config.toml
n_kv_head = 1
activation = "swiglu"
norm_place = "pre"
qk_norm = true
parallel_block = true
init_std_down = 0.0341
schedule = "wsd"
final_lr_fraction = 0.0
MLP neurons of a small language model. Each row is named by its layer, matrix (gate and up: input weights; down: output weights) and neuron, and shows model dimensions 416-607. Each number is 500 + 25 x the weight over its row's rms, rounded and kept within 0 to 999. Numbers have three digits each. A neuron's up and down rows have the sign that makes its largest values positive.
After each neuron's rows, "fires after" lists the tokens most often just before its 100 highest values on Wikipedia text that the model never trained on.

L5.gate110:513480460507522510473531495525489529460503486513505480526499497501473470544486498505516523505508540496403497502510500496495532512503555520557514471525500499492527522517474496490465516516540511535446513489518524491528503509509485494537563494526477495467515529529474487487531509539498502540531463493522455371496475479506442505458534519453478478506540536465507498497500494491520507480528519467486515543492461494483485447511483520500480506505505488506501504499507456506510519508514488493491509484535500450508512521483502499514512514475470489475490484515524511484528484518515472481
L5.up110:466486487509482489494466514452510483493503471496465464500525487462552501488485515484462526531460495513568491495547457506490460507490500489503520486470484513481550518513491500520482532525525485463468487421496528523482471496502485520508485510484505495543532535458525501480500468462519496479495502480481489587451499503490514516514486489511516490448479491527442519486499467513440517474514482514474481486522541484524433522492461495515519526513492495523490453497521532495495488532545522534449526445513510540514490466479534481496495475483495499493536489509492459503518550433514515492
L5.down110:490546475510540491489511481526462516500491502451530505489495538471486486537535479511503527496513530504411496515489525476487488500470540505526496510530514504514532538507507500500520507517528491546455496534509509485549524534482486465526530524496483480459513528521486508516516498518482502506519514481510496450481503477490445510478535480491489501494533488504553482515495529501546490491525518494496515528493522473489491490512506488522475526487499484519496523512508474494470531530540507514505524490490517482505520520500504501544535543502531475444495469510507542498535519510486460491
fires after: "|", " Average", " High", " |", " Mean"

L5.gate635:479520480496510480520528541522495504503552470509537489511504513519465468508509485493487524516500470501514482506477463470516535501486558544505489476504498502526509551507512490507529475488485461502490518528454531507531480500522505460483521525520505471512490571507493476508515502460498463471499529530529540494500447517517497475499527465494537462531481510518517521462480485520499510494436506489483593549498526484514504528499497488504504485494480476539472461502492485538522500496553482516525457503527515525497526508472526516479516486489523487479509469505518488490462516483469485495
L5.up635:466549500469489474539538488520490461532539477512480489448532513533490480543519503507480501541495502504471484514459489498492469468532536519492531517507558489497511511501516476510505516521510464528515490486488486470508545474484510507524493493489496491464517546489475519515506499505520482464524511464492534488541481516492495501533494490487554517505492504520514492474466504507505491455461490513472525541504515461526514515512525494515510491498462493519451527523474490520505480546513485453524513447510536488481523529430535508462506470496535495510475477481514482551481496494480483482
L5.down635:477530512487525506546534519514519501490530520514459497463504483540517523523528497539488515536516500503484468505484476497460521521532510493534501498489515512514531492512565527509518529506530491538507494516508496482503501477516553489519501480557510493521502489471503510519486493558527485493536493461526484516547527502480517533491493513524506508525500551502506471542501514502502494520469508502464538507519469539524540472479455498502477464484484502505483463509509473507447502509489540490466511483502511489458497484464517489493499525468518473504480478503521530495495514490477525524
fires after: " |\n", " |", "0", "8", "3", " the"

L2.gate1398:514523526507473476494544520532471495488496498491534525503491489506486482504467517480538475543501487484507531489497514492487520490505562493483533509484457532498504466496490494516561497467461503538485539506517544495533446494512518494499501503532499515471515472490509499525513502487462482469517506542494552515488534486480502510541543512521512472525502494517524522499483520462480522497491509529478509491473495464494504489548537491493525496478471495535506496513512504513500532484510485513507494466459512498465492517528546527506498475479518449465513533496447520489512495492468468563
L2.up1398:464486468495487452512495499474481511508482545522480483460528492517515487494447510516488524489519529497519472480506457461459516438487512511471490526507506507501512488503527525539542524476534487538515497524496538477477476484480465464488464488469505478589497493484507485514497490484510489517496533445495508488484530498453515503476502500462525512456513483496482489468443492503527468495496515493525423470501489501500495525524471503531445517500450553507520560468550497516528486478503502514542502538514540477488521496520514538491498505526457485504491512466498507463495506499490496494
L2.down1398:497559563503501491484469534487499496491503506508458474494520530477524477469495501507502507509496513502518487477501473477461542496500484464533491513484516503539518494511469457501523510492536508504533499532492498504489474499506482534480495468502478472509472463502469545475540493492510484528498475487469445517524465508513521521487477500523484502475521468511496535432505496480549480494517469479521525502485464522500507492538477527502436516503499533527507509468525516516492549472471483494509473501499484464525467464525492488467513483540475509483493509519514543525487507519542509484
fires after: " United", " U", " Mats", ".S", " Tob"

L2.gate1154:465491475519498494524442474518504498521512542521492455501459468532523485452513455498505516500492504459469509500545482516413508523510525495554498524519515493480492536494506518537481505521492527481484516513518490509527537538505469533503522440496505545505497498483494467470494469491497532549488446480468514491456505493519498474509450489527523486512533488511514459469489566489521536489489523445502487530478496490520525466502497533476540484507517495513522508462478521506502492498498509503512484497532558480496497449476526517493481507475538544479494504495535521524516505493502509529
L2.up1154:502476522481503482469458502461547542489528486517501488492477500532477531522496513465515498506489524509454475524479529493483497475469521527489493475485530512495522518488458527504528450501471516451499516532514478481517521470475533497506531466486481533509483510532495480512471502518531559464491480478516518491517506502494501554533536425506481476531516476485521517475494532480466525508495484453514515515498431513538543544524510502442485490535512485474523503518462502495520535433509506491524482501514509473535505510518528489529503483517463527488492487509525499476482508459487502543
L2.down1154:511502473521473514459412512506478492494447483528479489492483474484514514453461517493511497502481507560483512544483520521486499482528519451519439516501504505488483509506473451496498481492472491455506495525468507470519485499514487477543461485471516491530487481514527493469465489487551519498501456489559474494495486536481504517534475534476468431508515507498468525489523535513492530483485479481511449490520479518507452515503455503464481513531545477525513480485526499519523492498474512532511501514457461489456491533516552535474524496512507493509524454498500542546473471527514545482
fires after: ","

L2.gate558:483490487504523489500493481465542500518446581485523488464504534508500491506526471564519505535533476546499487455492520526476523532519552502534517524468513449472491498503483486495527497478487485533494530493520482455541494481488552483477505503536485475491482489510567508428519520530453502487536467489508503489511508482486486501482500466499462547513543541510562515443506510493472565441506497466505535472493533495523517509474504510517489524503465504533439454490538502522478471486520478494507505465489546506490503445507482510489473474506547494496496476492502542539503503484516496528
L2.up558:420484486504483476517506485477490497494485494489507500433540525501498478482500491511509500556515456475470453476515523500502524541517536511508558484453525464505492484524515464494486490498498464533451501510498530497530510501502496510490525511523475507470462507522495501478491501528494531487526481543518533468499496523565490473490496506526508536523512501515512522488508530513463528456510464462492561445470491464529520498511507570479503527505472478542500468513518499537526497516510496564538531522516537492511511439489530523494514510509511476461487458528476512506469503498487490510
L2.down558:458495498577506488507464468471534502486508463499471482517554505478507513511519496455487473549512491489486511473496501467467534504491518526516514534511551520494508522524509482492472501507521452492473528494485473468520484510527474506457534564523462507479456510517575503499486543500472513462537501503531487531489482448496465503517509508479506508539501542519537497515512482502506515491488470493486496457483511492502493499475538549486497525465547486554452512473506494499505491486509504480495507476527527474510497490490510539519501523514485498441483478490470526489478470474488531517
fires after: " well", ",", " addition", " along", "."

L5.gate1220:504525531522478487539474479464504484492473488467507503503513511552524496502499488505484503536507462513499504487523505470450518457485492530462454508458471468468518534512465497516545513469454468474488498493483516500522493481460506471491527458492491496532517497520503464457493494504497512427437497515478493515462552515484519473506519504481500470442540511483557448482503485541512538496512485520508505520521489455516519506531486521457535511498488475461539531505531463510465466525507527498479460524499519474540487470453504548517480473484457514499515476531457512496495533494490478514
L5.up1220:467511497510502508518504502515500473488463502449484468510499528525475525475512515490465505494527495455458473495518545484492444496489502487496495505465486508507530513525501469528521547498479490502529507509493476532494478466466532469482536491499510471473494533505507495444457502489472552480468512529511489542490534512506505522493475517531490480484521469488496441517478528519464536505477507537518478533499488471469505536510445519474498473500512513522481539490515493520491464501478557479455514511534484520568520517461489515502496490513503527477520445509510495502489540501468510506
L5.down1220:465489490477528491499506483513512524493512524496483476516500503499486484477518525484458528457471502460493539519489535488513453489496500498492508475483541542489494524477528526497472528476482479507523491502503450544441485506494524522476479512490537504507472459525537502494518501450481505494479528515473477531512509511506521485530509499509467488528524515491504530512489524474482464507497503493498490519517531536498484506473490496489485461514484483494478467490516489507528516502477514500483529483533498515505514498480486467476500518513565530461491455494524490511513529546462532463
fires after: " Label", " Released", " Formats", " of", ",", " by"

L5.gate897:522497481514528493496481506541532475484489542470467513487543522499508488460511496525487510514547488475468478496532469518436460510478484484487517547479478464500542497483512486467459515521511529509510528460511469512480512469465532452504506507466508560511538483518504483516476489473483526515492494460508489509471499517499500530541486490497506470475480500529501478493492495536519482484544480512526552480505500499542503490505480501515532461510499517507511533559448505453544494466516519531536499537450492529461498455503471506485501530511468497509491470472506536503459472525503483493
L5.up897:450504496507518493518469503507452472465498451489486515479520530481522506445499488551483510446496502473506523477505473504524477450466459485503511524504493475462491526503530492498483513559529536517479513485506548479483534478500484480525474519442483481523557552527508491531487477480480463490529537480510481470521494486506484501492491543490508520511504501554483462493471494518472524492495540501528503510522491553462466504494419527503532549503522503524510478471517487480481481482511544554488569485509527488458501485518482533474504476528528491531540460453508544492556486464531449480
L5.down897:491492508541492534508498536492496526532519491512517486434477453490435510496484450498497471428500519476486528516492521487541468519510523479482499533449532495478499509488525562512489519498487480514462480496488517512522495512512521534519512479486501469482505491513530549507490482483503480461499479533516496517491495560525479512482476502499487541521511522474518521505518489510499541543552446562534479490518501525483475526518484503476496479477497489466469487466516459502517562517525489506464529473520486501517479487483458474517524518486475502505446488488487461506478539530512467492
fires after: " |", ";", "=="

L2.gate1374:484495505471555494488516517474496505493456438511534526518504462467529507500485495499467538505468527450507508502482442514494535523510461493483496528496486533508490539518497473531449443518494517485491482485498475484501476508495529456533470511468508588522529453475513489490494545514499527506485503487489524503510508484512501511499466510508543487513472489502510511460464482483456530477445505506510510472511554492458486510474529479500548517514496529457540441510484490516488517474544520435517489515502500503474492529487471545503484466498526497502509480526456504493519503538497470458
L2.up1374:547494473506456468493457512516513517460510479507476520492489561466471458483493509475537500496490443538486506519454498475504479513506504468536517494513499555478469494508511517502515486498489546497501548522533512507481487516505502504452515529511485475452477538531521510494536512484517485539506474483558501503507482516483489473564559485485486522457506501487536502472478500494524416480521500517511495486489443486444491516511481524484513515507522500514513510496477469499521486517481510520486509485445462486501471512509501528495483511480468512514496502507463524509527540474535505471
L2.down1374:510481461489505502487524506521505515442517471507538539450486507481471493507525476452495497505479483540495512503531483505483442496498530485488511520520519542518494514532478495501516497535509558504466473454535485537517504552459487498517478526539510490487474475491511442506492486486529508490510462455530490497497469512486491525530515495483497576521496514518496499465513487486493497529478460509464492472452458474474474484535480473483524482476525475491484463455481477526482487535484489469470502479465549531523483502474521486575486512484482495499495488530445538487480520485523511512
fires after: " |\n", "|---|---|---|---", " Enter", " |"

L5.gate630:470502500442481487520526526461520475502506486468508505507540531539465522486512545486485504488478441494513490480528477495474522500517484490527492498539490485509532507520457490509503540466447508448522502488480471529523545493483476487494506475500529522495470507480482439441492470502482459518462503465510474495463469513489489493493471538546499444461452514499527469492511473537500477532491431452491490451534492499525519451479518520549499510495519475451489482508492456504527462510508456522519499529513502510498490491523486551484459519510530532484487461500500518555501534502464468506
L5.up630:537525465472509522506507471486494501527529525518473509483505476515506517519498506455544524534477481472483495470527500492528512479497478487529490502490521487529555515501475508485502529524444521501567487464501488489490568502523479477564480468502506529511487494465455460473503517483476509516493539535553451508497483528476516497491492524517525483491478518492506495494496496501525490522523472465535494520512508502529506470423515522468480474461488505494487477513502466489555514490506493490493476498508508476481499523519471527501426516507503465489460527518549499505490515508495529497
L5.down630:490502497484504507508524576502496482486509513501502492519486512453474474504513478500503520492520536497522528473498552522519475488529517457516523490485537490502518495525520501494496497478449499521514516510535443506489519515545505485511488504516534553518501461512511453522508554490456489504522527504564468537481556502518485525497489485481498513513524495515502486480516515476502483488481522507550515539518525505477508514486465549500471474481505458540497495489515513490562525491527520517466492527476454475483455516480491472486492533484522463462476499525548520500552508466492518498
fires after: " |", "0", "1", ";", "2"

L5.gate115:510489527461552454505517456501481487564509474498481470496520570506500507497524505509497502502459496452488510503536466518489486492523498529516494481519538501510464457501522541494532505490481534476525473487492498489463449486487429481501486510497546505456518508499504514535518509486478509455485469507506521478503538506482490531492486498514508506512513528501487510533518476508539521503519488498507485510518489487529481483492504503501484507532497473497465473480523444510519531502514512500548453479483518532506492504446504474522538509471473485492512495478477509484478467462470514527
L5.up115:531443491509519495562496507524454497512529490571463493577470512499513522500477475508492502543508499509488516495485526523507532500514531513490535498506488512481480522500497504537535515462456514473449493493505499510477485465450500499493473509522542518475486496505503479534496492491508530492550527490519507466503476552504503490535497541503498489521512501542507530501478521488503469527488515495509513510498511501529464542576455536487464465489508492535494475501495485495509510505501458507456534525483498498485480512513495515520521496456494491502480486536516479489513557524478536493
L5.down115:520478445532508461492510516510510514509493508504494455484518537472472473548508480504536495484494461512514531511515495556479507480525509536477495493511496535521467475502535502511520486462511514502503466516536487467513507533517481495536453480508549492517504476492493451510473479487513495476518519462478471463439499507488501467570511489552466536516498505471510516516520516465498462529522486522497525518478486508529531532547438538498482499498503484490484484508464487497485524519536513529489498520483511530464457540511466533518518520466525477493486498506530509552522503439495541510
fires after: " |", "|"

L5.gate2033:524497487435419505513517514511500489485487544512520544471538541503511452519531528538507501529511532533499463480488515535533450534501484475514455503524519505513484503490467493549553523504489489480529521501527477465473528508508481536516519486532511473516511499524496508437501480521516487479521492497489567520540507466456536521518486486561467488501500485496507483485492505529513513459510456528506523477501438476496487508514455492520490498511504512524531517456500514473459472480520520497454469500460495481468512479493498514534496463496498540507505509515492474505450501526521485491
L5.up2033:506524520447498483479475500509472478511556510457523505511527482493515533481435486463543490466464495456486491488457499517491500540507521492512481521489478509519501516490511521498530488494480508515477499489524505514503538514491492512505521522495463539470500513511527483459478497501505512466495488523490465509510520483480479520492488453505475510516461494474539470488513528510507481526493483513489510489480470482474524533498535508490530490485475502504520513504484502497506527489466505446504488487465453538432499513508480506494452482535500496510500516460546494480497494527479513533
L5.down2033:503530481476494491466488508501476523574552501485471476477532488490519504548485463482531505536508489501517500470467517478500486514514523495495491483494461526499516515497538496463507499547522502493465533482523514492509521498460506497506503505521514559478477510499493482496497492529475495485474459468456507520502492509457499502468511494510497500524485471508511492475456512497496507550485491500497525542481448493473483504487489499490482474468500493499488528532517528496480496464448517494504496521454515537439530483472463538492523533492543522501498491508513486506496468482432501558
fires after: " |\n", "\n", "3"

L2.gate84:481533461507535511487494498493512508511469471527530438503516455483527490483497503516526457488512484470488534491516520464485531487470460532464457537470463470533492528547508478497544514526490471498485455495467483485492484492516452514500481474469476477549514464514505531533478454485489485505486473503501520497466465507527492533489499494503481526541488534455521555504508488505461511507489475463525555489475523470484498467485490507539546472480506492519474487507558440534527536474491517530470500503514511516479492503531525479525509548482478511504476545528510506478520569468515510494
L2.up84:510478487505484478553450505536527510538527553503479503517477539521487503483530516499533502490509471523515479512484475500527513503479492473519493501502472458465520554475515483458483523518487487495533471491517468488520514529483514501504446514522518540501528459486512519505508508544461469483496466521522552521479540512489546514483491471466484483532503470499480500515524491489509497486491490553475498516497532526508520538536504484482515432511507500487505465493456553486478475519577517513492478435486495557490505528509522475457503556471492484510512510526513520496472523514499528489
L2.down84:465482481532476525527511465476506530480490523484478500479503510545475510528490524478534493523503480506502476534527505548502495503513450487517501488552475472491509502455492501504484554481524476546523519509518496483549484455528491482556523478504512479484536483471477506508452465459493518428528509516516539512550528530521485478532511493464479496504498465475462503484521527541464510525515466497451526497503496530494505564504485479542503481486474505467509509510486461491439514499464489456466511489501496528519532487498457546447498451531463514513477510486498467514504513515477483513
fires after: ",", " Lic", " but", " that", " ass"

L2.gate1110:475517482514498527513460496531481460482509458506532491520490496518549454512514489524507539491528475500485488517506472488497537528517535498526490548488489513498511494492487483509482466496526484465489466492474485472547462499518505530484534497522535488497526495462523530465525462489487505451483491466532522478447493519469503499515525462468515513498480519481505529483524506486497450512537474491538515451486525490535508496529482416502485439487500523502523459461514514502468480536489468546503511466477500506520483518520496491486437562452512506497519517466513490506525515507522463466
L2.up1110:467507521445514425497500497503492480486491510476506493482546550520495494496486495532502522479491481490466528488537500549493498488452495492488529524552454481463490499468484533528496491483500545486514502486510506454503484465529483509537474452470531509494537522427502509504482497458499478502520495498505506502542509539488518449467510495530481508475497554476500528490484519506527496490482519460497515490490502510498478473485511474497467472496523541493510491489470557536511495525522552513462500489528569458483553482472533512497476516493496490528514496515503510493477496529493478490
L2.down1110:498492492505457515524512489555497501456504520467492500464478522504527497508487516527489521474503482522474492525500450487513528482483542489502487520504517500486524504494498522505474531495528471460542497423497524488542518474532487484536523447483540498490514504487534455549525486493564503493530490517537515493568508483447524464547490494531456510539494509504517518481515480520501457470482478557464465492518503464504466493506463493478479499442448504467518508483509529495482496493515464496464548496461471487464538534478517495474484499483492531485496554512488509491488542534519495486
fires after: ".", " that", ";", " and", ".\n\n", ","

L5.gate2242:496513540499516502478496498549512531517497465464519497503543545513475484473481507519510498520489450500490525476511509486501485520506475483510490500517497537502492531538513509478498422531507516437505502488484478499517476524505481471457473494527506496544475538523518474519475483508510507474488535517553515459495499493497516500484495510482479508486471531471494491508552476490518472471481516521506506569482486478482460466450451489476517447483504468468515524533491514489497511478467480476517545537500476520479553488553460526545497527500499529515456502502531481474494489512497504464
L5.up2242:507470498501504516519502529491461504510494452529538506474503598462460521495463457462462469503514497511530466488486486465495491479464502517492517500503525510552486520531489510484511485515513532483512493523525530496504481481467459474506460472478521529529476517492491478498484443508487512494504514523490485483497451551545529498514501479509517514472505542489496465487487441522476501495495498493515514528487489474468475496476516511503519468498534465506499508474514521505499497487477480519515492542479475506507498461534521525541508493453523524488465542532487471486518511481473514520
L5.down2242:509481520529464481505526533499523551511470495516513485500428519480494461459505483518513477511535507511505503516535476478523482508525509482510534495495478504486471448515502497523496515516500504509471504485488535517466496455495505456519483495530489495487464508513488489503474522478530463481506541513454501425473517528489457458494489493527523514563524513486460494523479518522496481473458510505517473530495483510502490512506516453482472499472499488481491564537509499486545496508465514466474505482528467500506514502475474431481441501485475563502511516477479479510530519534477514489
fires after: " |", "0", "6", " "

L5.gate362:516473547485539495506493507498458499506478487564520475483533488520499438520494535480496530456501504564525534496448518490467502477476567493516475508514510496515479536505481505512507498516522543433483483447476508517535494476514508516507500438533517493510497552509523483507532491492478500467487499491515522496470474455523494513507520514529520489469499519491503532487521481513514517491519513517517495497505465475537486470537468501535476502510488481503501497520498521509481512473476498462492490493495494476486526544490510545517509464475474540518536501531475518466526536490502522532
L5.up362:507435522400523558500499462511500532495490517524481490507491529521518479477462487461527493509485497501516455492517481489474511515555521512488482532506493554546460506492457495494486469518473505430528441514510492506527516456508470519490510470509529484549525488477468505513562487510532507521498541489516483483521467510503538507523469486514535504477478501459512533500527505524495489560457495521493528528478478507497509492489476495494490481492461514484465509506494464537538497519490467475507518544442548491434493486490493514508503458509537526526439513462509478497498496492479527504
L5.down362:516469516489458535513501483510504516490480478517493491508512510498515486502489498464513513539497464532480465514477499478519465540552459473498504535501514552544486499503493494477464474521480532513505472523531499528495486451472499498485501488528481507515498451479517530514519522527523510439511496488504474478502484481527505499525511482469505510491527486471522547506507549514512464525493467500504528533480499520509540498433515512501488465473481497479473559579524489467513470486517489499477549544495525505461493509512490507522482462522495517491440543494525501496524484518483507479
fires after: " |", "01", "6"

L5.gate1732:541481495508550467502529491517501473502466477456540482480515545476451490489484495518545474508449495500492512485497480448495524505494499517473485443516470508526475501516509502540542517504482480485459518462508510540486482548473482492479500459544517525464524513550494478497536521472508511547504484477510486534512489526516494478520520485490504478500475523448478495482500460541508496469480490486523517525517491470494483506488548528466505542480530441519512473544498492480533530503507505509488519480496495526461505432535506485489502488515514506491525489467474476482468509463514524467
L5.up1732:539505507446495520471498475471485514514517497485454515518482473503533482491506487518484490494514524502494464527500502542510491512451480529469494499519542475507507481511537515526480471539448518507499478503481504485478479455524492484532488486454528492547451503505489490504494524493561522487434551492465492493472523475513527540501498472538513499519468471513470467506502527489511462497521498493477491479504482509546510494489493483528500528453500495506489551523479444516458487527496468472516455521484506523525484499488500506481501474508488479585549516463479476493505528534502517492
L5.down1732:498497536482493473491522473497498493482524506509544506497477513473522448464481555494551511530498526543449555508509475537498475465509476500465458541508483504487503446485514505495500532531469518520505472482526506467496501493516456510455526487496502519481430507483504500560534484476550514529467504482486453510480508459477521482525479503517509486503526516522513516488479504474484519486496471474493476516516498558500508475518474514516497488493470522513493488485506454560462469505466502494520482499477504500507499498493502516520553486505516505525486515485475527497483524519478537488
fires after: " ", ".", " .", "resh", " |"

L5.gate1697:509524499457459492530526502509532479500525538547538482553562558493536514484530494519517496497481511542502451503506469495491538463490527488474498509531557462527516527528473474517493542511518507480470515513503511503489516505483497511515465528464534511515544512525473532544548508490497503513555485527524513541490439484505513474531499491566538454483477459495509510455445513496512521492505490485565506473526506448537500469467469480522500445497510463530515469503509525496446523497509520502494523488466471489527545469479501469515518488492510453511480497510543450506452524482528499488
L5.up1697:502529543472490534539544452502541461488548503505490491509545458513464512495506484514522462512508514554508502476484518466461441504489507492532534481473524531538539516474452497513484484491492502497487432482514521510513500515489466518481488507499563494472547507512504506466498483508536494521493544452514465515510511456559493530469481482484502473526493463510521523499506533472469503500502495515534536489520503511513464509522491509505497521484494545512486496540438467545513546503495512491501507474490551485480496505515521445509509486533482470522502520511481522504523532490496524510
L5.down1697:491516510475504513548508488471511497480481501502519482474526472525469496492542552502499453491491510568478492505478503465472548494510504494556529521494501511501503505481485525507501504515502495520511507470499502476543493491500504519504511535500532475467541494476506493519522529529548493497514491471494502527499578473460492534497490494481537495496501517530479510551507558503521536449498517536441563468517493521515483504494445475507510456477519539542452493480473453488485525516512534479496494478511536516509510493509546502488480457544501474531490507462481534490482491526456489524
fires after: " |", "|", " |\n"

L2.gate1014:534538444503509499473497474467508465486514513471497544517507503538504482531470470515478521497519496502506508486499500514480519480527491524508505512463528512506482514510504499506477514523499510497502454494475475473501481534483503475508498536522514495460525481503546512506508458467478471518498469432529500494503503520529511489519476555483529528497486511485487501453540468503506479516437528513512501504476518508500490478559501493496514478476472533527516530456495541529454495513510512473535507492548516531479464496526484493479458497486565524546511518519511482539488510495463476498
L2.up1014:520493506488523488448468498487466514504474502468422548491539442454472513528515479471507477530499485473510493519466517530511509495532497524504508487479497476468557507524425473526490533476498498515477494467483503493484497495497515475511526514526491506513496491490517526436505504515502485495510518480464489466478504532490479495520478495484540515478490475510503461480532558448499519445523502546535504523526510486499450502524468471480480539511529496528471536487488503437533485504486483496501466490472498494473466489492518517509479493479495487494501461493508478505553525526492455476
L2.down1014:528511518473518489516481471503480506501526474469446486505497486503437511518505478535465507481503516490497516534475505548526533491496497502549496516485484509506524470460500477508509542507498554504448477524502482485499531512494511524505501509521526512497502528557436483535462489485509526509481440470469520510445493461481448510519497499487509495475507527475487458522504542468527489534505514494497452512463477485518461489495501495476499492498504497485485508500505517530518495520502502490518456578467501530473474496530490539476481473501506527545537520502499505517477495486500515468
fires after: ",", ".", " and", " but", "=="

L2.gate925:492493511473546518503494470506522495474518470495483515527523427558490491538509509521485490523519534460482514501504505481460497476492465490503517515500499471515471480529521509503533480505526512468504489487532486498539483514475533524537454499528488519512481518512507475453490507470480516488527470503468563482504511513518486499474512504483556522523458486485449488452512499510492471472491539477495502482480522458547479459521491462498520493518491533469487495481486519458498487521473523494513464475487519526531506499528506504471489496444482517479523502503515481517506500483509455499
L2.up925:562501543476476526468495502490509476473516490453486522499479520516535528523510495518491486515506497485485494510489484463495525526509484510573531493469500512478512535504452488469489517504488497489438509549497433458508485519458501529489513501499484498487489480527537548460478484530488582448498453543490534460513465496504520479517526499517537506489509463520480504527511484496455472488486524510489520526493523498537502538536472466485492488496471473509472569502497504505500507491549474482508473475462507492492456554532466511497507503493477539496490509551494493528493504484489551511
L2.down925:503516493533474525468480525509471509482504479513491510542505497538476513493502496529538501507511478485483507513489473492513507499524461493488491441450483505512477503499541478506519500483510496434470513488523439532523492515508511507500433499525494453538525474507493519499498493490472513503463483515550513495417502527493514497533497480535495518482476530468493518462518477462471500489492481506542510524524522534544510509440488520482476495506481473488496489487500477480535503491536552461500500496499490479486453517556534495508499502490482469478511493506519504513513497448493514505
fires after: ",", " where", " ("

L5.gate755:516473477498473490515494462495498505466519503491484499498503527528514476522501479543482460566523494489497468486494516525526502546478487508545494505530464500473497506541496483481448495533478508496492488474466517479507559478521535536499565493494510512502575517471503514489493458477486526486515490524512494490456494511497485464510479524517532517480534485515518481467508549538526518502518493470453506494523507505489479529531524521474532486517494536530497487502525454476466504499504507505472489495478517505503527509503488502446508470527500482501536504481500518488521508498528491469
L5.up755:517512492497496500451486515503535523521477490463505487511504460505558483448541490553535509509502495513501449490489512543466499515497492522553500503460531493484522492521537488472506540490456513515469484460535509495498499530527521507506506505531451485468486537558503534495477492485542519458541481464476497519481505494468469489524495536515505530512500483556510477475509479478530520446485492534542537456512490461530514481517499525516491504534500484518484503489499492499528487509460474466510477496492488477508520503538542445479507475519498473516556518491511563482511512515519496516
L5.down755:487530508448538494460527516510466510458474496506481465510486510501523498514514522497533503484511479495430516470529459555486517518464503529552518449508551483505483438524468482481551542481500491480476520494510507517453505491474496489527489497497458477508424495494531502483488496508541512547518470506531497500545481522501487494535485518510516478505502478502469502500482523474495508478522494510484502512499477478464485536486455512531489517535490493485478491515493489495529532494509482523509494494467477505506476526513516496511520504483471488471532479506518511543480515463501532536
fires after: " The", " the", ".", "The", ",", ".\n\n"

L2.gate2023:460480520551496490516541562499490541515477534504467493496462497489513540485511492487519490466500482490547517501518486492512529469509551521499507480468521490510517465523445516557472564491524505488525503496484496485487475519489505496470493485502525496521487481471478527533493535478555448473478528485475455523487525504519544513482499476515495559467543503516545489488466472468512467489490543490507499473463521517513491506503498493520527504474484491513522544499477516498500456495496533487487468512501506509467505483528499505485507489540504481539469510527494510466500502515501507502
L2.up2023:488504457489479500559509486513496509520463545496522514556491502477526499514463478507505497503463498480461482514510488524497524492469527499462515525499524463512471499540493504503492514478529488461505464507494529482446522525491528479495463493483523590495498516487526493500478514476483456495484518502486492534513543461503484524481492509519490478549527480499505487479521509515518505488461523501502449503485494488483532460496521493539526436457502523525506466493519497533446523490535490545495496522497479549491553473608481516495528515518496458488523510483492542529453472520499496497
L2.down2023:466498479528524514516550530479491485545510513514498516503526503505497471492504544462535481530527489522485535508481498503487530482477563561514464479477516502518527484474478517489477552504558561511514479517490521453487483523486494506504492483472505490526515458501487520495472495513488471476462482511530502491470492508577521526477519487489470533492527470509506510459502440523497490469483470515505503476487518485526521436495489444504505502525481496504500495533485517529488505467448495498483479509478522519478517493509427527488496461519473510500478492527471487510510525505521534502
fires after: " New", " United", " U"

L2.gate1868:502505506491485526507554532528473497531531466493506475521479526485507512522509523521485486528515486466524514511523505495487543480519542503529528509508516525503479511509502542514505494524456527488499530527495499506533505501493496507495525521502505496476490476483491508494526520507499488502505515493487489531477483478497480473485481461461489514466501465484529445478473438448510524480482471510518573527468474494512509487518491523471487512516458499464510471485502470497534468457471509498526500503511536495482465488524511552527502508479462510474464475471475494493483457488462509516
L2.up1868:511526492467496502509536451467470479503483520505479519501531513498493499485499503438504493500479526512502512521505542521471532506472509507503467516496544502471476491494445502471504490511498498495548489502495536498501516488480468514527502493458533518464492530492465496521530507510557518520530447546523528505511498458532493487520513507535507493529474501456493530487505521466516500514552500483503487487516501515516478521474456501494452508499463526498541536523495541481481531526505504519517463494493453499460498490527506479507499511483468481492511489509550469479487501484524498519
L2.down1868:464557539529509506493531509461543531449492490544484505513521486463474480531492488496516471501485499526492477481503506487518509470476531508485505489466525498454503472490504477460512515541517519497516488531484502524543487472507470540516487481492552455482521538499462500511529467552528490503483489505499507523474528504545495487513550537550466505490453545493523515463495510528488493543518497488497538514508500494519484475519495522539472483505466464501524527512510503464489499451497493517494458518456510453462479485498504505486468482519514490466481504536481542452504479513516497478
fires after: " United", ".S"